{
  "n_head": 6,
  "n_kv_head": 6,
  "activation": "tanh_gelu",
  "norm_place": "pre",
  "norm_eps": 1e-05,
  "rope_fraction": 1.0,
  "attn_scale": 0.125,
  "parallel_block": false,
  "init_std_down": 0.0,
  "beta1": 0.93,
  "lr_head": 0.00553,
  "warmup_steps": 200,
  "decay_fraction": 0.768,
  "final_lr_fraction": 0.05,
  "seq_len": 384
}
MLP neurons of a small language model. Each row is named by its layer, matrix (up: input weights) and neuron, and shows model dimensions 128-255. Each number is 500 + 25 x the weight over its row's rms, rounded and kept within 0 to 999. Numbers have three digits each.
A block is one neuron, or neurons of one layer that tend to fire together. Before each block is what it responds to, as a language model described it from the Wikipedia text at the highest values.

Responds to: The final piece of a split auxiliary (hav-e, h-as) or standalone had before a participle, plus mid-word pieces of oddly split words (re-c-orded, Th-ir-d).
L4.up290:503531525501529468483453506474491486527507470473541500497566491528449507473550483471511528490489491482524463489490510493472477546532535528456471540492487516512524534456516529496514468538432509497451478494495491471502477544537497468493531512494498533494463510475513514498509480464465540506479454544516544495517537459524458484512523469533519487495542498507487510533539478539465560468517
L4.up378:465503496506491491531481490503523516532518488530532491483489492476529470518471465494515466495477491534535445527508521522481510521464492478542464537495515521506481506462463508533507497476482498515528471430524472524467490550539459512468460515475487478495439508534512529533494515506497515505513509557518512505487531505507463477578471500480490478469432501498510484506509519516504519514541
L4.up383:500498475492498524471498447525504546453510504491497438505506485505508477549502536481511456485513521495541478477493502488498519505470490484491443515488518514451507487533500488537495526490504471530536526507495479469504468510534470506543465507486450503480531494504475507552501476512495487515510500519546472494486495537563497489492556505497513501484495539520529522473505524521523530532476
L4.up448:502522496489501493543499515525495523510516458527510444472488453498525452497528573475491500520538451517520451503503492483505486488543542446506469450514505486479502481498516488555474485539475495497545486470492490472495525478527476473489482495507457460527509482471506468493482519515542459487440495469488506527515472484515525497501512526454478495522499548536480512523514511534500524514530

Responds to: Hyphens and dashes joining word parts in compounds and ranges (one-year, first-person, 367–369), plus backslashes in LaTeX and split IPA characters.
L2.up124:514497484512455460507496516527487487510499469487498508526459495460483439493485499523495493495481539524523447477496479506481506536497499508542460472531548489512492492495477505508514518516495433504521544511510518520531486463489494489470533508489532514566474509488440524507496471507477508521544482504477446489483487519539478507513481482512515495465479505525491507504446568545503483500487
L2.up329:479497496484483519546504487439496484463507481469503512494477538458466480527564499515512528443540523511495494472466468477470507538488510526512483528490517490458530484492471532490536524450473519522533505507468540521513559491526471476496520487495503504482458509478457551515527470480490536502501504545508510520454487489486496497530485434507489525488518484502486477448502469483485519461522
L2.up477:576483494534517486532494497438506480502529494489501506512506507489513486535496499502505507509490516517490492515495538480434457509486495487488484506512516443484515510493494514525498543529527500469552482575474516479492507513521517528473499457490473499509497520472535503526494491482492531490477514530495498484486504479464510488535505496523508547475528522504498475535505531475548518503502
L2.up524:517503491469534450506519533489516466510514469548479554516510503488497516493504520507499463544493498502511483497512475477477462469494472485497498483485524487512545554494478477508524482522501477443532487554523478473511503456499484490484515544496496525498487460476551534513449537483509479476496526505502522484531533498482520487483463506497521492443479533500482461461553471513529518500497
L2.up656:522494483515490463525507519495515462529514500516507519498527511484487520507499499511598468511485559564526499512480502455468530520534529507489496463494499484565513491500517524455518541517482489484492473456495512532487498448487494477500482497482467490489517496544485553527502491485517473450537475470523501524498523469488475483498488511495526511506461512508514475485486495495507488483466
L2.up670:492557478504513531511439456501507492536516499511524526469498496500481501501497484483504483491489512535520466466458506449527512517479494454480479482478523507529506534469488526477486491501488500470494496509488511496496528488538498517500462480530470500470520522486455479482449501487464488560538523490454478474525467540527483546472497489507505496496518476463475501485522515494475485496498
L2.up904:544525511529534494468491536524521467544536533494543556496502489512474511531473499510526467481477478516509526517486518532482487526499541527486482471480518507505563497547468489509530558504518506473509518532481498459440476484517474470468458469512510493465534485514481509527489533488500495519520504487525492478514506446487502519547532551505524512477487506490508474512532503499466497517499
L2.up921:500450523538492458519481470492533503490518481532488485486475521496495513506472500525512510514492513494547459511467510465473493503527453500459482519486521473506499500561493565488500476476550455516488493496503493518482520498465492495488494519507516456527515470494493504528479540522523480507480488548515495491501487502471492549504459517522529522513542493512490521525529479482478510472479

Responds to: Short word-piece tokens inside a split word, especially us in music, museum, Russia, husband, plus s in across and h in physical.
L5.up140:490512547544463489523485515562523534461493525513503496499511510507471543486472489518452481480474477503505451556524506531500505508476478484538528485520507476556479495489474526493506493455475504538516524535502519515472478482531532520556467482546468466476470520499531491465511526493508520493516466545495514490509513502513515468524479510513542520524488473529517481472475520473501516525487
L5.up781:508537533500479536491510509496456466509544519461524479518524513487472474460529506485511529505525497491484488528515480489463495524488510458458522493565565503508471512492492513453510460497485548486467497501496490543497506511516508533552507517507512463475488495472482488527527515513503462539489513500495488472517542470514580483501465490505532525531502505518450498452501514530504476509453

Responds to: Interior word pieces of split common words, mostly pl or l in player, play, place, plus ic in America or Mexico.
L4.up103:542492522521511468523459505538470530483503500524523530485511511527473497487491501527538498510526516513489523503501446484550495499513503513512489507475528521504515520490484523546509510518482495514512487487495477457488497475480514566484532510486532497498495481527507489539470497516483519486518551516516485530441506482525461479462467510506488569520495508470478476496508505485534459485530
L4.up547:492471493472463520489483456472493532507463464478535460481485517483554518535506477497549481520452489539491506512488512524494470489524474514500535474450521554493507499560443540487527550538470449447528524528491511474484497497499506488471502497483460487509486543505520480542547512499437499484496498517509503495506527511509502483522547535488485525522516478497510478500479541458512478499530
L4.up572:510508479477508458532481505527499516533477486497491490508483535455478467422476485480480545484520503512557482470507480519491524470513509495462480486528529524460505508483491520459480551481499527526458555459521509488536504463518479545490488480522518486489524485464489555551462515534551475496522517519518539493552457497496516477511506518475462514503505510489525542460467538458478475520520
L4.up713:523495495513470490504491494509521477506494460494492451491529535511462510462518501485469535546478471472517500517476436512534483469465506516481477480490510500484542506516478493521493548489484562535501480521512490481480521487467460521461491541462517499507539491520490485533475489489510518532518494489470507511500504524506476470546547503517469455479484506490509508491465508533510525523501

Responds to: Final word pieces completing a person's given name just before the surname, e.g. Jam-es, Dav-id, Rober-t; also initials' periods like A.D., T.
L4.up225:488508499494499498509500486518479520526508485509510538487548503488485551488503443456486511485522515468470473504488487471511518489507495497500520509476487486536500542452537500470543494519502512511491525448510527514489499492471523499461508532507494521519496515531519511530503496530500490472465498529509531489549493498518513481506521499503508484456499537503533463454545492493502533508477
L4.up453:528529487534515487487503446515498554496534476456491532522501546525471504517522461480484516505498488445448474512477540482467498478510475479469497514531493547500509547509499502500537475506499501488534499486529516527504454505519455479483472500512487526498508503536520495521548491520511534478510505526522516513526477484522475492510488479528497513472496458503495506503501452503501504486510
L4.up900:476495454500500491470477445558504506486518465468507484523514540493450511507518470513513483499509525466475485488489532493491523511517508450478528502522492499548485507504502501536548490502487511491504495519525520481485501482511482540497484527550495512510512489531523461470522518530511506483550480470491505506546478509520494534500557489514513511499508478498448531465486479517509500527498
L4.up941:516489475469489492468517543484501503513476463506548509529521484499464534493478482467488517468501507468484476543546527461491505493509515512437498507500502525537506535556487523470534493494491527446484514493510511518459499471489513504458532497519491533469507468483517460481540493498514515528529474504492535532465510517470486536509523495499504509459483472493482524513500502560478534486496

Responds to: Middle pieces of common words split into subwords, strongest on "ear" in "research", also "ul" in results, "up" in supporters, "ers" in adverse.
L4.up275:527534498519496418503443444493474462515533503469527490497516482489474478451513484496498516480487501482528474484474499461492453515482463459440520524491479487491447488479478467479538482514496525460449524488483508534482465495513454489500501524452514519508473489456487516525496520461534528517469488492548507529507499447519518467519515476486506536530498507487496497484497506529516522537481
L4.up476:522503499481528467506501486493535509455551514506499511512533464498535508541508495493523529496505509493470517504470468551528500522505477516525471508491523491472457510508503513483545471524553526524501497470503499485537475489508502493538466486492480459517505497531519478491508500491489529503474518489493519474476476473463520469518503500575470526506493509505522479480495487474518505479515
L4.up575:511455515527479480468482506529482551473484550505508527478487498493488517482510534524510491513530472458529497463532468509486474498488489459501537490504535464497484501497511479496492447487479548496519519477486461485494504447502474510535480482515544479466504481494476484536541489521506531483477514513516500508477537483504519465498460496529505551487468475507500533492544512477477537488504
L4.up621:499510466469510524527474455502484476518510525499527532468478518498493533459519516536494494503537487510496488493485447504489496498457509453547516478527493491514493503555483495482499482466458494515468464492561515459531461461527510553505503515476477453502464489537506473459529498505463513480495498509544493482480505472489473493449521490479510524485511533451481498496571541513523539513504

Responds to: Final word-piece that completes a split verb, especially tak-es/tak-e/tak-ing, also gav-e, mad-e, wak-es, creat-ing, l-ack.
L5.up220:458498520514437457485514482515493494496493460487507459480496551488494497481514502497505485478506524540495474542512523510502476510476436471533518511509504469529484503505512484534493478468501462460555492527484500496496477524485462526484439522457538488511449494452540496490512460523510495482506544495524511557525503483512504501511530485502508511491500538486470481465488512525498517484512
L5.up748:457523468483488479477514490484523480457514525483445543513494492499469499521491522535482540495518517562496484513490476498500488535500470501554546551531454522468545505496511485540499474479480499477527507525543459473501522506527452441462492504462490507531503477452506521505522476452520489490484522484529455479507483491531496489468480504498482505486504506543507484475464483519509506490490

Responds to: Short middle subword pieces inside a common word split oddly, such as League as Le-ag-ue, Veh-ic-le, H-ig-hest, How-e-ver.
L5.up182:468437518502500534505509500466525504540558459491517488526523462529435521479516513460527511502488509518517482490454519515484492492518502527498447542536533527487519503540483459533508511507493508494503460498512506539462490560482537514477507484521462516541509517478524461517473489490509493453473499497474526515486495516512500510556499471525518442450523503532520502539526460488467524499530
L5.up263:522493565531485516480496495543472505509471486510483475479515544536488526535472475492463483474463483540504453500480520502483519540533500504498546477461465512504495496503459524520476536524466519522523486490470531459481463542483495490507468483465464471451528448474539506483477485503441517491513557495432451507506472504476495499464507486484525522537524551489549471519498507528495490455519

Responds to: Second word-piece after a split initial, mostly "us" after M/m (Museum, Music, Muslim), also "as"/"ave" after h (has, have).
L2.up113:513497477508489516502516450507531464484490491498528517443485521499478532514479468480448530497493509510512473470501486514512495457505482486516474508502528492486532492463495560461501482481478484500518489485527479496484538503498562473527515480488523499528454496503506489492565539541517497520521461523522497518486517445410486506485526497560490447501527487512543488483522505469474498495527
L2.up160:538519494520477465523521480489506513457528547483516497536532536486495464515463483500514541467462513500499474486491505510535524483483529442489478481518476492475539517526496483515461485487530521517528473541495492528485532507500480518525525509519501511505486517472511469516510544515528536520478514508499482465478516478482515450485477529508480536515515464570502527486531491483499496513512
L2.up309:514463479500472457497511506509515478482439543496481477489505479497492548492513471496446532493529471525535484513479520503556541495492457533526529507476498489498520475492520482540500537479528500517493504549520503495523502528507453458495468448533497492473466479489494496461488484536462472474510517519472502500492494508489459484449518485481509489477507497552515481497505522480472468504477
L2.up321:488489501480495504542525504512461502477524481546498508494518484491498475505488510510475464517468483525536522495503536519477511517485513487490467530474474509460450493528474498525519503511467531523516506507523494485514489518479500474491480524501459515510550468464516547457492531539480462489486531535556486466528477498496518471479525509465518509482528530504518532504498472436439514524513
L2.up385:587532463483492512510473480527482478485498489512488523494496529520466503507535522535510523493497478557506495487509491484477509524499493477489494412493468486449489523517532551556479486498510506499497490460504491523467528521518509503490509532532455486520553486469515484449544468496502485491519515481527510477487477515522513488512519539458491503428527493518506510518531519512491504519490
L2.up531:536573487475489492500493483532487475456520497513529501480491485523504508519504499475491490508481518501493475536513519552516533501496515511494496491526491532505491591497525484480489476485480480527451513520470455457458503481568480522499486473460464540442502525517514487506495448498496493506491514521520504439529517491472489487525457520540494515521553498493471538516496524489466523509541
L2.up650:487508499484483486449488487534501471520525487418493495521519532529510533522500516501455502477500472512491517480537547511539499498501451476501456472474498531509527490511489524492482523547479496503490484477481486489503479543459482539534490470522457483532449513482533476486494515531507504512510509531522511474510485501460492471493501525506482481514480517519530502447473519533515493514469
L2.up763:504471485497504483490500464461494518499464526519543524519473487465523536538510503487526470498521516513508453479467490538499526506477512496565486495537495493528483513522477505501447550513497484477520510490530490540497496494542492483485540543504535510482491545522504483490475497545490481487516476545516521522458459465538465500519521501523516502502486550513486469459520535523480480500491

Responds to: Second word-piece completing a common word after a short onset fragment, most often sp- as in sp|end, sp|ent, sp|ell, sp|ort, also res|ear|ch, w|ell, rep|ort.
L2.up247:519485501502561482512496500526515504542515508512502546472489527482506513475518518519468489540469524522487530460505543548503509529488541515485490515521479495497517526542503489491473507463532511464511451518517517534506508518506521489483520500498501524462529506510504542502480419481489491488489535502518506483467480528511484520504505492465431463536456534552452510492520526499520446482511
L2.up291:518528491451499501519480500523495494519493545510552497506483499523511469499504496478477473510497458449476527492515529535504517489466521469448477533537528527493523511540446482523521480508496523540533514480476527478488475521505524498455524505499505470540478478518478529479491529486511518535498460476494515544479481442499517496501504494492509536499461515539465524479494525532545514523502
L2.up427:484477510466511481522518497494472514480482498503507488534520494518459477512516510511477485469547445528544516486496501471526511519510503509501490542519465492554449530534471474531531513528463481475528481504515508483502489538481504525487479518482536515515507503499461525503467512533432485509482499474467488500496500533526485489445527475508490521471518505486475528507496530487499552528499
L2.up585:514527465514551497550536453487530502475517494497489455461469500479492506496495526516464444509546487513487488435509530479465516536512497456529494514494519467484476485550474499453528509462461510498508533485507492493516530502508512508540519446475543506505489497511519512497475542519483501441471467523507538489489462483501474482469486460534487477535475558467532508525509459481478532513473
L2.up732:494514531510484521500481505469495498486521510550473481508532546500469526539478485511510542478516524481551481497467469489526538511535507460501491457526531529512493477469518480480524523495473446498521527552489517478509507534538482506500502479517521450471483459495505491477503486526532463481529503518510557497481504524512498470443474529477488523541485476535444479478503519466458501488506
L2.up782:478525591538471472507464488495474487495442506516488485492518524498501471504493491514467499524500501503497469536516546485467522508530515549472498572481496510479526499545516515491537509510499483496497472486523493493517491509481471490528485540481458474491475483561498519535466526557507503453541535485532468469507531531479503489477518492502453496506517482509465522519510526500507507518526
L2.up805:503502527530501487499490496542499531505494520512511486518521511510461483511516509513451537477539511477484511495493495484535499508535492525503491496537552491503533505513523495491500506507455499534515492488522528453523499489483460461530476528519503467543462469499527492539492491540559482457505444499529493548499513505484481478462485486454478502531473535524426498520471496462507510508493
L2.up991:487530520508494515537534488498500476472485494480508563508532504516501518500481506464461514530508488477554501509504512496513496517492499498535505485503446534493493574508509530512492480473480470521475482487505494477485521533529505512503473482502515520498483439504564473499490471496506460519490483479502506503512505507445497516455456543529498504528496471490524533570466481513493523553454

Responds to: Periods after single-letter name initials and abbreviations (William D., P. ridleyi, No., c., Hon.), plus weaker word-piece fragments inside names like Celtic.
L2.up2:487518500481518465471465529481514522512505459508551502476479514515511515510522478497473509488461515519497481521513536479448483511461487488474509519511470498483478475537535496503490481490522531521495496533510484461491509537541499536476474516486484486548484486494463471522525456488498473512504514535530455530473483510477527500477532499498530500497491479494502507474445505541522502524474
L2.up231:491530494452460489487468487528495451492473466519499461446479530508532506557511515502525508456491529479483510506485533517524517504465490477503455504516489484455497517554530529550550491471501459545510485500465534490518485472550512501513522467492485487499498506510514482481459500533480504484507488519525496487519476483515477508526492505463485473508512514538497503516501463503536495536493
L2.up541:516478536483478545469453478460516508483476505534472533467487474484471515497498520513476464474481490485548464512475489451485480514488512538504425490488531531501528496534566534497493472490488529544476499519518504507511527531492542468508527478525490478502498490512482507520479480548498463498510464491527499519511472523542523510491502506493452558522520487541509546506527475539564477477518
L2.up572:477527495490515515506507474417484468505495482515482539523492502504520483476511456518535493472527498503496498537529465451464466525539452519463480537551532514522495511515545520540481522489500484511481538480501569539531492484547512520482497485491452491489526547531518497497459486527455484476511459497524492495496515482502485485529493495486533506466465510513510479508564490510529506481531
L2.up628:518470515438492530499463487463505509497497508466515493527513467506527527502483479529472511511461482524572505493520525451476461535506501493486478478483483534516476503486516496469489468553484531479509515487472480475487514508525548493482490497503516491525494501510510488530490475530511524500536480502505457487489537483519458510428532442463502515502478497492486497520484455516514498480481
L2.up733:513472480506513511535473520456492473501492500548546482543539531497496518472484474524501512469474508485530514517465517510459505546503474560536481510512516514490476532502525480522539466504511522500503507517529513554493483512525506522490477481511482523542509525491490454489459528486499456491516497489497521566475516498502446503485522491482509538495498447533520530497528471481489475482518
L2.up770:503460523469472506489492437505524513472499504515485496442498481511528501504486509530488497448486536519486472519496535490484459514480470483534446461540522512487489506504544521528522502486528476527453519506513473493472462553531540502522479468461487517478494489514531505559476479493463499526541478462535491449477485480472493478478509497452492515520472479483501487493523469523506508494545
L2.up808:501519503569516506470526490498498506462513509515477515452510548491471501490470498497486498477493473441517473497515493503484522476525460479553471478464506506480522485499475483488501482493504487510474533483501494493510521510567498489485486439501482447512492498476532461506499503551477512466503468497482497495474532548512462523515443434474458544505512480484490534491523513505526485528503

Responds to: Final piece of a first name or an initial's period just before a surname, e.g. Mar-k McKenney, Rober-t, Anthony A. Williams.
L5.up139:494492479477515521513452470485498458462544512447518514542535509512469486511491506488495480456484521501435462466496549463460501556516502467513532536519464506511518531499475516526524480506513489497463542464486533531488447557510455544516522493504444486534480505531508506526545503501503527469541465518498498572495494476511487532529480508510492503494493523514504501483490449526500475514486
L5.up454:454496475544521504513471546519472504542487460500485483501436533509502542537510492484525517500523475493508490518486528465487460512474482486458476478516504517504507508499509514516535486506491534517490503557475535557506514501552487467516502551464488488508503503547480487503516486518500510505519502448530537567501453522507476515492527538469513513454489497513519528482487507552489525460532

Responds to: Word pieces that finish a possessive or determiner before a noun, such as it|s, the|ir, o|ur, his, a, of; weaker on suffix endings like -ly, -al.
L5.up249:476539522528512503492487507477538533513497517521483500482514530472526465544468496500479493522422475507549498473544505491491510463505504528530446478490573522516484483492434490525517517504517502489541491552503530514489523464469504507507501495525468529515496487465501471513484472509531526490509505519484499478502511507474513518503501510560533481550544509500527520454571536532434476493507
L5.up466:513523513550477466511527536505508535498515531491508508509484485491513508502414504459472534520482480475496507543551501494509503512525508509472449486495455516485500531464454495470478517543459517479531480486481519490505518472485501457478484508517527461502502473488489511485458507544452553493483518514478483483476461516463497470479515459526496499523518531507551498497503468519449454506515

Responds to: Opening quotation marks and joining hyphens just before a new word begins, as in said, "Obviously, quarter-finals, Un-American; also the "ver" in over.
L5.up131:521498492493534474477507544486528493509465545486493506512489525533490511502492526466532486460491507515518445518529504489559547484486478527468489492505441449528511540474462474523503511530490468496507526466487476538463494459516513470524543472513458535534518498526503507551487466482520496501481487458451507537487485487539517491481465489520509525488472520501546511459508494521489504460519
L5.up945:551507489521466495473477578507521492506459500501551480494453493538495505491490496483488495510482554508525492481515531489493543460536481495504445529479543505560484543494492481478519512485508501498467478490505494492536510511501500501504504483518496529553512463488469484493510521520466524504506555513500463468526539508513521489481493539465484531480439526512503491531491528514485467510506

Responds to: The second letter or short piece of a word split into fragments, mostly capital-letter codes like CET, CHN, MLB, CD, plus mid-word bits (t-ran-sported, w-or-sening).
L4.up349:483525516441536464511497483510508492520497520528520477487492496507516456525497533522519502479526478542527513545466507512537537499465469469490475498494511452526478537487519501446484485498472522480496489524479457552552495490537542455468535512515462493480515448480515506550488540470487516490480504521505491489514514502515458541509500508491493465505516518532495529525455467483549498493481
L4.up634:511486503475541519539466528486518502528488466481519469525439499505484522520510510483496513453498504495502467551531486476469516495474504531483490503456523515498438508539476517516499451516534579500492527477493487492551477513530524504552486491498466490506479489496498503551514544518535467485530486487518545493476484442576515495529465510503471521494478475489516466516480500532500519512497
L4.up694:541499497479523499443466529478520511509488471557509474502535534477518489470502513509501493509480524446498463497487506511468544499486539505469479496521505486494528522470504500467474504505530557488517509499511470456526497504508515473482486491474488502504468514541511548516486520481507429445483512537545534478460450519477488501529498499495504486497497475503515528478479488498484487526510
L4.up944:506527480519511487507558492471476482539524502575478499456488472513509540526486499456501451509515483490510541502501504523485488545498457514500485521455590504499492514471488501510463554521529500506509459509498488476482558506511523504510433542523527472483510520493463476546504546522521510473524518484494511531483488471506505493489499484537516495513473530477484498488493488461516496510454

Responds to: Possessive pronouns, often the second piece of a split word (H-is, H-er, it-s, the-ir), and also w inside two, twin, Northwestern.
L2.up144:509459530518537467541493547520504509543489516510517506464455495511470519420525477514491480499509516524513511482494467469460505522473509509474502522466456462515476491484520513483546530506521479445505474487507488472523502551495514529504489515518535484493510478535494481491495509518519483487534477476510482498486478491520478519483480470475536502459488483508532486533509548476481503502491
L2.up201:484540495498521474506496546516514481462546504471490473506493500507518529498504480504521482508502501509529467526466488437511514512499519482471527542499519472543493489501471545466511499541496526507491522470523526553477522516457502491514488528511516468461542451462479493492528484535504502503518493512483463514505509509523489484481451491450451533460496506511521495476487539507508444491534
L2.up219:500515525504498445455533533511465494522481522508483501487532501504449452513503518484493496494512507518529511484502491473469472493543518505496500461509501500493492509478507516483525509533478493513501461463521511519529539519484520480446507472460458514495488499477496525440525464497511516507539497511494475452523506528539477476490467514479474518567504487507570506509517530486480459497518
L2.up230:460519504495476504516486498535529501509483468477509495523500506481493537482517496521461452518446481480519486505556473491515490450468476519484432489506487540497527516464454516476504466554512503489547536472507513501475508544487489564565446483482485490468473509499483505485497500501494537478474500536468527436508516546494480491524515485523477505489532520505518459499487517498511495462472
L2.up365:470518515497550505531519478515504473477509553538514498513520517493477507495507465520469455485451509450529503490460460507503500464512482492517495526495534485457511535478499527472509438565514517499488481472467498473487481571487498496490513498523513518464529490491520473476463483493533480528509466471533487534522509523512500512424514482491488480479496482535490520486482480510476523483525
L2.up726:509529506487484508497463525524490454513520492456488549536502485487524454517479531523478495510492490537514517469519519503463508489550469512499475481537525503475517526544465512471520514517419525515503516488502553489526521535498508532458514489528457509526489521473450488497504512534493490487463486487493494484484516495521448465477484426529472528498507496484483486524528497533500453497493
L2.up858:446495476474458501503517503458494543480466501536490466514491493483482488479518538479483502504513472523509460493479481525513511484537510502529464499495512502457469520479493504530529525505488523498504501548489475483468524514529472494513441520534543510477488544452507494517508494481479532489479506502513502508510487467527480472517478487507496525510521508522542523482508540460504493537511
L2.up859:525510564472504479494540530518492507518529489525478477467542493446460498521481483446476449477473449504505496507455509459502515525497537504538521529550516500438442521491499501486551493528498503483508474495494485499501508523517490475542488512509479509494536473475509508497504527528521469471520507491531495483490502489474485446464514470498480465503477465476489500519491555500509495500473

Responds to: Possessive pronouns, often finished from a split token (the+ir, H+er), mostly in biographies, e.g. their breakup, her first film, his pet; also Y+ear in table headers.
L4.up551:484489514452466493478482475505489496478509482477492547469525520518497474502539504480479463499454493490525495512523510497498493521537475476496480507504511535488485532484498534515501529485475450470560502555517514527481539509507489500459454508497494521490515481467477521499488452451485507464486484521488514500570465519491529495459500494473472501466504536538557509499479504525484499522503
L4.up661:505493492492504578519520529479511511528475527502474486508502516496495507499508519514465488551493558512485463513506474468533469472515522491477488492461509506518517522515494554491513487514514524506493502501486534524524505543524508508486516506457470504479496501523473496492506493512502550469562464530486467443476494545507496486492458485491472504490463522531507478506506536503506491497537
L4.up758:499532501488508514525502515501464506504444509511504481493473491485520513443517472484499505535483473539537524542499492447506486535548450510519495512489540484485482543482482477525516491511486507496499505536536516504550524488505510555511445498529484516476522482493504534485519502464507506522496491490490474518521526485508533496504521496519492491439475534496562477484509504528534500545516
L4.up985:507507461491491525503466511512480495529485503503505452533503527465505516493514499545482516533544512480483463504529487442506501501496506480501474497484491496501496519549480491466465477501532491485509493496534500492508495561485478487474478522526438505524520498494493483513519464448491507537501505552474502471475484516512503472553525487502518473502527538532523499518513521525508508518495

Responds to: Second word pieces of common words split by tokenizing, mostly in table headers, sports stats and units, e.g. P-layer, Ran-k, Part-y, c-m, m-illion.
L5.up161:521503521485486507510514501500494448466521523496490502504482513513475536494491502462518501525492519490542512513489468497541544486488479524476477502490495500516542540520488482523487488508478484495539480461478507490517520438527511478487504514522505484507525505502505494474483501518510503454503503460488481552527492495516496528487540484439503485532497497467423476479496483530485481511497
L5.up361:460440495508536524529484477518503511493504519545525480455540504512493482466481525502509480527499525525510495509475460467545461505496549473473507523486489497485531587485506450503495460509456506483533491496497478491496489473535469540466486464506499525523526523492495475485524500439517555530526533480529484495503475545481486511501503477534506431521491537472521531514472510472503501504451

Responds to: Middle pieces of words split into several tokens, strongest on "id" in "Candidate" in election-result table headers; also "ur" in currently, "ent" in percent, "oc" in advocated.
L2.up5:510529512523497491498469510483482460494474472503512480515501474461492503493518479501505481477493509500480463478475431495457516493526487494498484501502532479455476515500528482495478530444488499463477503543520510496457458487473491525503505497489530513486518493500466486490488518559492465442512493536487482480469481516471484462461510508460517502508495477525499511439537522491487536547535
L2.up26:522522492464478464495491443504489466486468482523506489457521498475501544477498492504522470505488495519517519455491513512500500535479559509483487496532484466479483490519551540478504513479506481458498485497518473509492524467560509512466520528509505516513507460447501447501472489561524492430509460487472468485494466497505490494474470521456482472495531519491522544496489511506482524481510
L2.up244:504476471513537520474492499528478489541471495525510469483524473505532521497479520503468511504537502468529505500504573552499516531476513543520475483475449510498509524454451510487490501532473511507494491514498490476530538518519517495524493511478500530458513506498472516536494523481493514501483483526488521509510511523493481499494461542466504452481464456530507467537521520501529500505460
L2.up464:479562507558438560498480490514536474533476495463485478510534521478510488563503514490488460498488498448521497489483475503541475476484513499466519512507504538488551487484530474538501520536489485515502458496470484473544488519484494497521512494445493517471522467540491528507492506536528523484501464482541482509470499508513495496508501506503501539552505499499456497472473477503499484514499
L2.up491:504527519536474497483505445482475497483473489498486436429492518508503499495457507490514492517556505502508532495481511506462511490491535454517510479430488505495491510486480519574469505487474472506484533482533523547505439511529520478466474548492493527513498440539498512512474490455489473493535528475515532480514532478497451517502544505527501472485536512511532505507487480478505492504501
L2.up779:502519519563519517504449501513521455498487470520499496475492498525461549528516493471493519508515499513489513488517524547461520516458488479517511516498491489473558497510490520486481524507485524452498503506499529532538489507502506492544476505485477513447519478484488506514514487485480503470491453501525524504505521481549517475499512485459483474539523494486520483520479471493491512496491
L2.up860:479484492475528535520477469484510446512490474473508488471456477514530514530511525512502457445543510497552521513496539514482497573494507532502477500498509527495498475527548541502516441546524556520539514541481517499491506533516519512546525524491469508519485512495478510554495527507502493489536485479515529489506475524442480507505530494470511525521490452507532529524471495526491529539495
L2.up906:460476475466520513478536473503471490518495455518522536492537487506477553521496519500517481526503521503539504460505555473450491499474511497519482490478530528452489525505502534484489471486475488509477515503513539452490472481485479471513525530466491525467509490479507559437508517524543477495539498479501551470491528499478504507476474461497523506471480509496504514510476478481451507520519

Responds to: Word pieces and joiners inside a word or compound that still needs completing: fragments like ro (Pro, Afro, across), hyphens/slashes (Anglo-Italian, Deaf/Hard), Mc, O', opening quotes, Preceded by.
L4.up173:542462520526509461506538535521519461473502515478504483507500504486492517472463490479500486530492534508535475471527521496517546469535486500481456494520511541499483488492479469485481494490498475498468476519530535487466566533482530522503504468470506474488515514487505509519548477480511514539537526508523491552466504485516518520445491510526494492478490473479470495486470562560466524507510
L4.up244:522488472480475474484487499535511524530513546444514511481521524498491481475507545514490507486501476505493503520460507488510489510474515503475472497474505459559503469511461483492501495518551482535523478445566548489481525471490479464511477498475512479492486544485472528487501523515525496501481514494499509531481509460514514491424518474506499500568463491532508455506485454474450543463506
L4.up391:556493495499480480497524546528500491531540529501469476524493528523485520503513506476536493462492580518508471509502470475480492447515516520472489521519530463509515488486515527467518529553475494485495490472535501522485494512485494527486526475497518494520525480494463512517469526506498518479481517555494527523496519486512481439523461500508485552510481513523517495471479527522502493493467
L4.up771:543485493504482454472506520519523526488511524477518485504500496510539474514515498491476461498491523491477505525468530508521490515471475519507422516524563515535487477490488515453503486555478515473472512506519509545481496504502479498433510464493466514535540494443511531475519528504481496515495531521542488493517511461477463488460448508483496484506469549517470486529503517524480464472483